config = dict(
    num_hidden_layers=14,
    num_key_value_heads=1,
    norm_place='pre',
    rope_theta=10000.0,
    qk_norm=True,
    attn_scale=0.177,
    bias='none',
    init='uniform',
    init_std_o=0.008,
    decay_fraction=1.0,
    final_lr_fraction=0.0,
    batch_tokens=16384,
    max_seq_len=512,
)
MLP neurons of a small language model. Each row is named by its layer, matrix (gate and up: input weights) and neuron, and shows model dimensions 32-159. Each number is 128 + 32 x the weight over its row's rms, rounded and kept within 0 to 255. A neuron's up and down rows have the sign that makes its largest values positive.
After each neuron's rows, "fires in" lists the words (lower case) most often at its 100 highest values on Wikipedia text that the model never trained on. A number after a token or word is its count.

L11.gate340 [150 133 102  87 138 150 119 135 142 170 101 136 145 152 145 115 114 173 187 109 140 175 206 120 149 167 123 149 152  78 119  79  84  94 151 165 108 131  54  78 105  73 141 184  73 104 120 129 111 127 135  92 144  93  82 118 101 160  65 129 141 114  96 120 149 119 122 139 120 110 105 161 126 177  98 162  89 137 167 156 214 100 146 184 131 126 152 160 164 121 142  85 195 153 138 122 153 157  89  87 119 114 141  92  92 157 162 143 158  33 109  88 138 200 138 127 168 149 132 147  87 137 122 134 144 153  61  99]
L11.up340 [107 115 123 150 143 108 111 131 102 125 137 139 178 165  88 152 115 170  87  96 116 177 112  58 163 153 181 102 136 143 176 108 123 115 107 109 118  34 132 153  84  70 145 159 149 183 153 100 125 127 160 164 126 178  88 115 159 183 144 128 154 162 128 105 159 163 137 139 156 130 155 110 103 115  97 183 202  60 136  95  97 155 116 162  94 110 157 139 178 170 114 102 166  98 141 147 152  93 162 102 119 131 113  46  89 121 136 124 149 163 114 153 105 180 127 134 146 158 127 121 149  46 124 132 169  86  81 170]
fires in: "have" 14, "been" 14, "has" 10, "had" 9, "not" 7, "also" 7

L2.gate214 [118 136 139 189 143 144 159 111 108 164  85 104  69 188 164 135 163 127 134 124 161 135 139 113 133  86  92  93 119 121 113 175 157 155 136 114 144 119 122 151  92 180 114  87 137 176 138 101 142 122 141 118 148 132 138 167 124 108 133 183 191 138 166 166 134 115 178 182 140  76 137 146  91 154 118 118 123 129 117 147 130 144 120 116 107 114 129 176  63 139  89 228  98 185 107 182 102 129  95 146 110 158 141 123 206 100 158 122 132 131 102 117 150 118 137  48 136  41 163 159 145 125 101 136 187 143 136 109]
L2.up214 [ 94 136 112 165 147 122 156 139 108 143 101 112  87 146 168 140 165 102 112 133 152 135 116 126 126  81 115 125 114  82  93 168 140 161 113  96 140 109 112 162 109 182 105 121 138 186 159  96 146 149 119 114 177  99 175 187 110  73 182 194 173 143 145 179 140 138 199 148 123 111 117 147 106 155 106  97 129 123 131 178 110 143 113 102  81 100 110 186  83 149  55 220  94 205 134 155 132 133 106 181  69 148 114  78 159 100 166 122 175 131 130 103 181 106 155  49 126  70 163 150 144 132  80 136 156 151 174  96]
fires in: "on" 27, "by" 20, "in" 16, "to" 11, "for" 7

L6.gate454 [144 104 161  97 132 100 113 114 115 118  93 141 165 130 145 102 180 209 240 144  95 125 128  90 120 173 116 125 137  90 156 159 109  93 112 190 104 107 163 114 106  96 116 179 107  88 105 115 193 146  69  95 130 118  40 128 126 169 127  42 125  88 153  82 173 137 138 140  85 112 118 189 142 160 130 113 116  79 136 136 123  81 166 163 125  80 110 138  95 180 138 116 153  58 180 111 170 162 130 137 134 150 102 117 136 102 113 159 152 105  65 104 127 173 129 192 112 140 144 185  53 128 124 136 152 165  95 145]
L6.up454 [139 118 163  75 150  79 150 139  99  56 155 168 144 117 128  91 148 159 126 139  87 113 103  97 111 125 114 145 150  91 112 173 140 121 110 169 113 107 147 136  86  89 100 138 117 107 132 131 153 139  97 129 107 151  61 142 117 202 141  49 108 156 128 175 162 105 143 128 154 133 159 219 199 143 145 124 154  81 139 114 104 146 165 134 120 151  73 173 148 149 111 140 142 114 149 126 192 146 149  93 128 138  29 118 123  90  61 156 187 152 109 109 112 210 148 192 135 126 104 147 118 143 101 164 119 120  99 141]
fires in: "had" 49, "has" 25, "have" 22, "having" 4

L2.gate456 [127 103 164 129 140 203 100 157  86 124 103 132 102 126  64 155  99 143 158 103 135 126  76 127 119 147 117 113 148  98 149 138 137 150 100 133  95  77 116 116 167  80 203 102 141  60 114 154 113  80 117  87  84 149 102  79 169 170  60 179 188 150 121 132 175 122 166 107 135  53 158  83 123 159 146 119 137 106 136 161 153 184 154 130 122 135 132 164 130 118 223 108 103 132 154 140  89 127 116 114  99 116 131 153 135 171 125 155 148  86 116 138 123 183 145 102 109 160 111 135 134 144 108 120  95 105  80 113]
L2.up456 [121 100 145  94 142 222 137 100  83 140  99 174  89  94 100 176 119 142 101 140 150  91  70 112 130 108  96 132 124 117 123 122 148 171 130 112  88 110 129 123 150 131 173 120 165  47 156 113  85  93  95  85  88 172 117  82 172 186  66 178 182 115 137 163 149 112 170 129 146  80 161 105 134 167 138 100 136  89 142 165 126 157 122 167 132  98 140 203 125 123 190 113 101 130 142 137 105 153 142 137 109 146 126 116 141 151 119 131 149  46 111 150 127 197 198 109 116 147 127 124 108 158 108 125  80 110  74 110]
fires in: "team" 28, "club" 20, "for" 8, "teams" 7, "against" 7, "career" 5

L11.gate642 [189 130 104 118 142 147 180 157  78 167  77 149 158 127 107 133 102 143 111 162 197 176  96 155 235  53 121 111 134 100 131 155 139 109  64 173  63  97 103 154 140 117 143 108  85 118 165 103 136  97 132 107 112  89 100 124  95 157 120 105 159 178 189 136 201 200  88 154 134 137 182 189 130 169  87 123 206  95 156 159 170 115 158 176 113 172 104 198 123 107 137 107 153  96 150  55 163 147 122 127  97 141 137 136 148 115 154 125 149 116 126 138 132 121 160 123 147 123 131 157 113  61 125 152 179 186 150 109]
L11.up642 [183  92 173  79 104 128 129 110  76 154  69 127 189 146 130 175 122 153 110 124  99 131  60  59 167  83 123 102 165 120 100 120  80 187 145 175 131 123  49 140 109 141 114 113 178 132 137 176 108 116 150 113 108 157  64 140 137 130 134 121 140 247 136  83  85 170 127 142 173 103 149  83 179 163 123 164 148 219 132  57 113 108 191 115  90 128 126  87 117 110 164  99 138 106  58  74 194 157 131 114 164 118 166 127 132 132 160 128 144  75 125 137 130 142 118 138  83 152 117 189  93 147 133 162 102 111 151 103]
fires in: "is" 27, "was" 16, "s" 12, "had" 9, "has" 8

L7.gate451 [ 80  81 110 144 133 100 124 107  89 198 110  75 179 151 126 136 112  98 118 166 132 115 145 133  50 122 114 101 128  94 143 152 165 148  72 154 191 105 138 117 112 120 128 127  90 157 103 124 153 103 150 101 150 117 106 132 109 162 149 113 152 134 151 157 117 102 163 161 126  84 145 146 137 144 153 106 170 117 153 126  94 145 134 182 128 107 121 178 116  98 154 144 140 137 114 129 168 140 138 111  51 109  52 117  93 145  56 124 188  72 133 157 154 210 171 105 164 196 134  88 173 129 176 183 143 176 138 143]
L7.up451 [149 140  73 133 169 176 134 174 121 117  94 124 121 135 116 106  88 112 117 186 177 142 139 190  88 165 167 135 152  93  67 129 124 130  62  84 124 110 166 102  98 113 149 135 160 116  82  84 171 167 112 129 156 138 138 124 154 151  90 147 165  86  87 149 169 129 139 111 139 160 104 127  58 137  67  94 137  59  56 151 110 136 102 174  78  92 160 117  95 113 137 103 123 173  90 169 138 134  89  91 131 124 103 152 126  94 116  89 169  93  99 121 124  80  92 135 180 151 129 186 139 106 111 141 158 147  75 150]
fires in: "under" 29, "like" 15, "for" 13, "likely" 5, "until" 4

L11.gate495 [128 134  84 154  92 112 142 107 158 139 101 139 100 139 133 132 156 133 105 201 207 144 113  86 160 123 131 131  97  98 176 120 132 177 125 152 104  65 121 154 104  78 157 126 148 119 115 164 187 123 142 150 165  91 128  71 203  80  76 147 193 142 138 144 144 167 131 200  45 102  98 122 141 181 114 139 123 156 135 199 124  90 123 143 104 146  79 145 116 135 132 165 166 153 125 114 122 149  87 160 134 162 157 119 158 116  55 112 163 106 149 163 155 139 142 122 169 130 203 116 117 111  89 153 110 108 143  60]
L11.up495 [ 92 210  82 144 128 107 154 114 119 101 147 175 101 111 104 133 152 116  94 209 164 116 145  84  71 167  96 133 139 134 170 153 136 159 147 115  63  62 159 153 105 112 140  88 118 107 137 173 137 142 150 122 133 128 113 138 137  98  67 124 123 109 230 144 106 150  87 179 117 144  83 144  56 187 159 140 127 127 121 168  99  86 117 111 154  71  98 140 129 143 111 158 143 161 170 136 138 105  75 149 100 152 125 133 134 143  36 127 132 160  97 124  93 133 179 135 172 126 190  92  97  97  94 142 135  67 171  96]
fires in: "to" 86, "too" 4, "together" 4

L2.gate438 [131 179  63 106 142 146 108 126 118 156  98 162 176 110 116  70 146 141 153 104 106 146 104 134 123 126 141 124 178 119 130 161  66 128 111 202 157  39 142  75 153  80 172 127 123 158 111 108 120  74 145 152 121 153  90  84 150 154 139 125 121 145 149 130 183 132 142 113 109  25  91 126 161 185 126 110 132 147 126 105 108 110 161 152 112 147  85 157 121 129 174 108 160 112 147 105 148 158 156 117 150 149 148 124 117 155  67 117 179 133  47  82 155 164 142 167  87 159 122  93  56 164 108 123 180 160 123 123]
L2.up438 [110 138  82 129 163 136 125 114  98 142 115 177 175 119 137  91 161 115 145 104  98 117 114 149 116 147 137 146 191  98 112 154  65 114 144 212 138  53 169  89 146  85 167 118 106 151  86 121 140 112 167 148 135 136 112  78 137 125 149 129 112 153 130 119 187 150 161 101 109  35 108 140 155 180 121  84 127 143 134  94  87 108 160 150  86 129  88 179 150 118 157 105 161  99 159 111 118 176 167 125 144 153 173 116 121 109  60  88 145 120  61  74 147 144 148 176  79 162 134 119  55 184  77 132 158 169 106 135]
fires in: "had" 65, "has" 25, "having" 4, "have" 4

L10.gate442 [130  57  83 144  90 109 136 130  98 116 110  95  66 127 118 125 139 129 108 158 147 142 181 135 125 140 106 112 113 107 139 143 173 101 119 144 143  41 148  85  62 151  85 146 122 154 167 157  49 126 101 170  93 170 145  96 177 142 101 111 132 157 119 149 124 165 128 143 125 136 100 172  60 123 131 118 193  90 147 156  98  70 162 108 175 121 115 155 108 145 172 146 148 152 181 118 150 159  99 196 150 140 126 135 155 152 126  76 133 105 111 128 159 163 161 163  78 181 123 113  95  98 119 136  37 115 169 112]
L10.up442 [133  55  95 106 120  75 143 106  78 102 166 124  96 117 233 144 100 135 117 131 175 144  78 149 139 110  96 122  52 146  96  71  88 140 119 121 112 122  87 153 104 136 137 159 156  99  82 113 116 127 133  85 142 161 151 128 184 104  97 145  70 164 162 165 125 110 197 152  59 109 162 125  96 169 162 132  71 142 113 166 122 105 112  85 151 128 174 105 153 103 131 195 132 151  93 147  54 123  70 152 151 137 160  82 125 116  94 123 123 191 164 122 114 135  91 137 129 163 165 135 143 164 107 128 119  69 156  71]
fires in: "to" 88

L2.gate615 [140 110 109 167  78 127  76 124 194 157 120 131 118 178 142  99 158 116 166 157  98 131 130 148 100 127 123  64 130 121 161 111  85 129 134 141 159  84 154  36 173 116 132 133  90 110 115  88 114 104 106  96 132 160 124 119 181  95 132 180 158 121 109 123 114 153 129 116  99 110 128 144  80 162 103 106  98  64 151 150 121 166 159 122 100 134 137 118  30  77 112 114 111  84 116 169  47 148 147 131 112  97 112  94 112 139 123 113 162 106 113 161 157 148 114  65 112  93 213 100  90  61 152 133 147 179 141 139]
L2.up615 [116  97  80 184  83 142  99 159 141 123 120 121 154 163 123 160 117 119 136 134 161 125 133 165 111 128 142 138 115  84 115 152 117 148 139 102 194 111 173 112 197 114 113  66 111 148 129 130 171 126 142 176 142 162 136 105 198  65 110 168 140 128 118 138  88 135 126  65 114 178 130 151 101 120  31 110 174  87 176 122 107 143 122 126  98 143 143  88  55 103 131  92 145 127 141 200 128 137 154 152  80  59  89 110 129 125 106 110 147 127  83 151 153 110 174  87 136  81 227 121  98  21  82 147 150 148 177 143]
fires in: "on" 49, "as" 9, "under" 6, "at" 5

L2.gate265 [167  96 112 183 159 113 110 140 173 152  90 123 112 153 102  93 146 168 174 124 113 102  82 138 148 101 112  73 139 189 129 108 119 146 133 114 134 120  73 114 135 129 130 122 124 107  93 117 160 114 170  80  89 162 125 116 151 127 111 101 155 188 136 115 174 144 116 135 130  72 195 142 118 173  95 169 148 148 108 205 119 160 150  98 124 103 130 182  62 148 178 140 124 101 137 141  71 130  83 129 128 116 113 144 130 129 122 165 175  67 100 134 193 126  94 128 106  96 170 106 161 125 161  88 128 148 115  90]
L2.up265 [158  93 121 136 132 146 165 160 142  95 130 144 166 135 123 129  94 119 129 194 128 138 121 151 126 145 120  94 145 123  87  92 218 170 114  82 134 157 135 137  98 111 139 107 137 112 114 131 128 117 148  99 148 161 147  79 138 131 139 224 113  99 129 107 159 107  88 141 141  98 168 132  91  88  78  98 144  84  83 114 147 187 169 120  93 190 167 159  81 118  99 131  48 153  73 176 111 109 152 103 100  82  81  97 136 129 161 100 135 103 185 100 143 114 126 119 140  91 190 120  90 127  78 116  94  95  96 164]
fires in: "at" 16, "under" 14, "against" 9, "for" 8, "president" 8, "state" 6

L5.gate700 [124  94  99 147 104 177 122 140 149 182  72 128 120 100 181 159 105 117 120 147 135 115 141 107  55  89  59 133  90 132 114 122 112 177 105 129 113  87 152 100 135 128 188  98  45 158 132 140  96 120 133 116 128 135 146 100 165 121 137 135 135 166 122 173 169 150 112 127 118 161 108 109  63 164 143 103 135  82 248 125 117 159 234 168 144  75 101 116  80 156 112 180 175 107 129 148  93 162  83 120 129 184 147 129 144 160  90 162 176 112  79 121 168 114 154 127 142 150 137 112 131 151 142 144  72 125 174 119]
L5.up700 [100 162  78 135 152  94 142 154 104 157 171 150 121  83 123  63  90 144 131 183 136 122  97 100 137 162  99 112 116 109 137  97 129  96 131 139 118 128  95 130 155 133 108 162  83 144 115 133 127 138  43 107 135 143 104 134 132  78 219 134 129 165 135 147  91 106 138 130 147 191 109 158  99 185 148  82 138 148 203 153 157 218 177 128  98 102 117 125 107  91 116 141 130 165 133 140 100 137  50 117 158 122 138  78  79 166 134 127 154 145 111 192 145  83 126  98  92  84 165  64 115  72  99 137  79 125 188 169]
fires in: "and" 54, "to" 38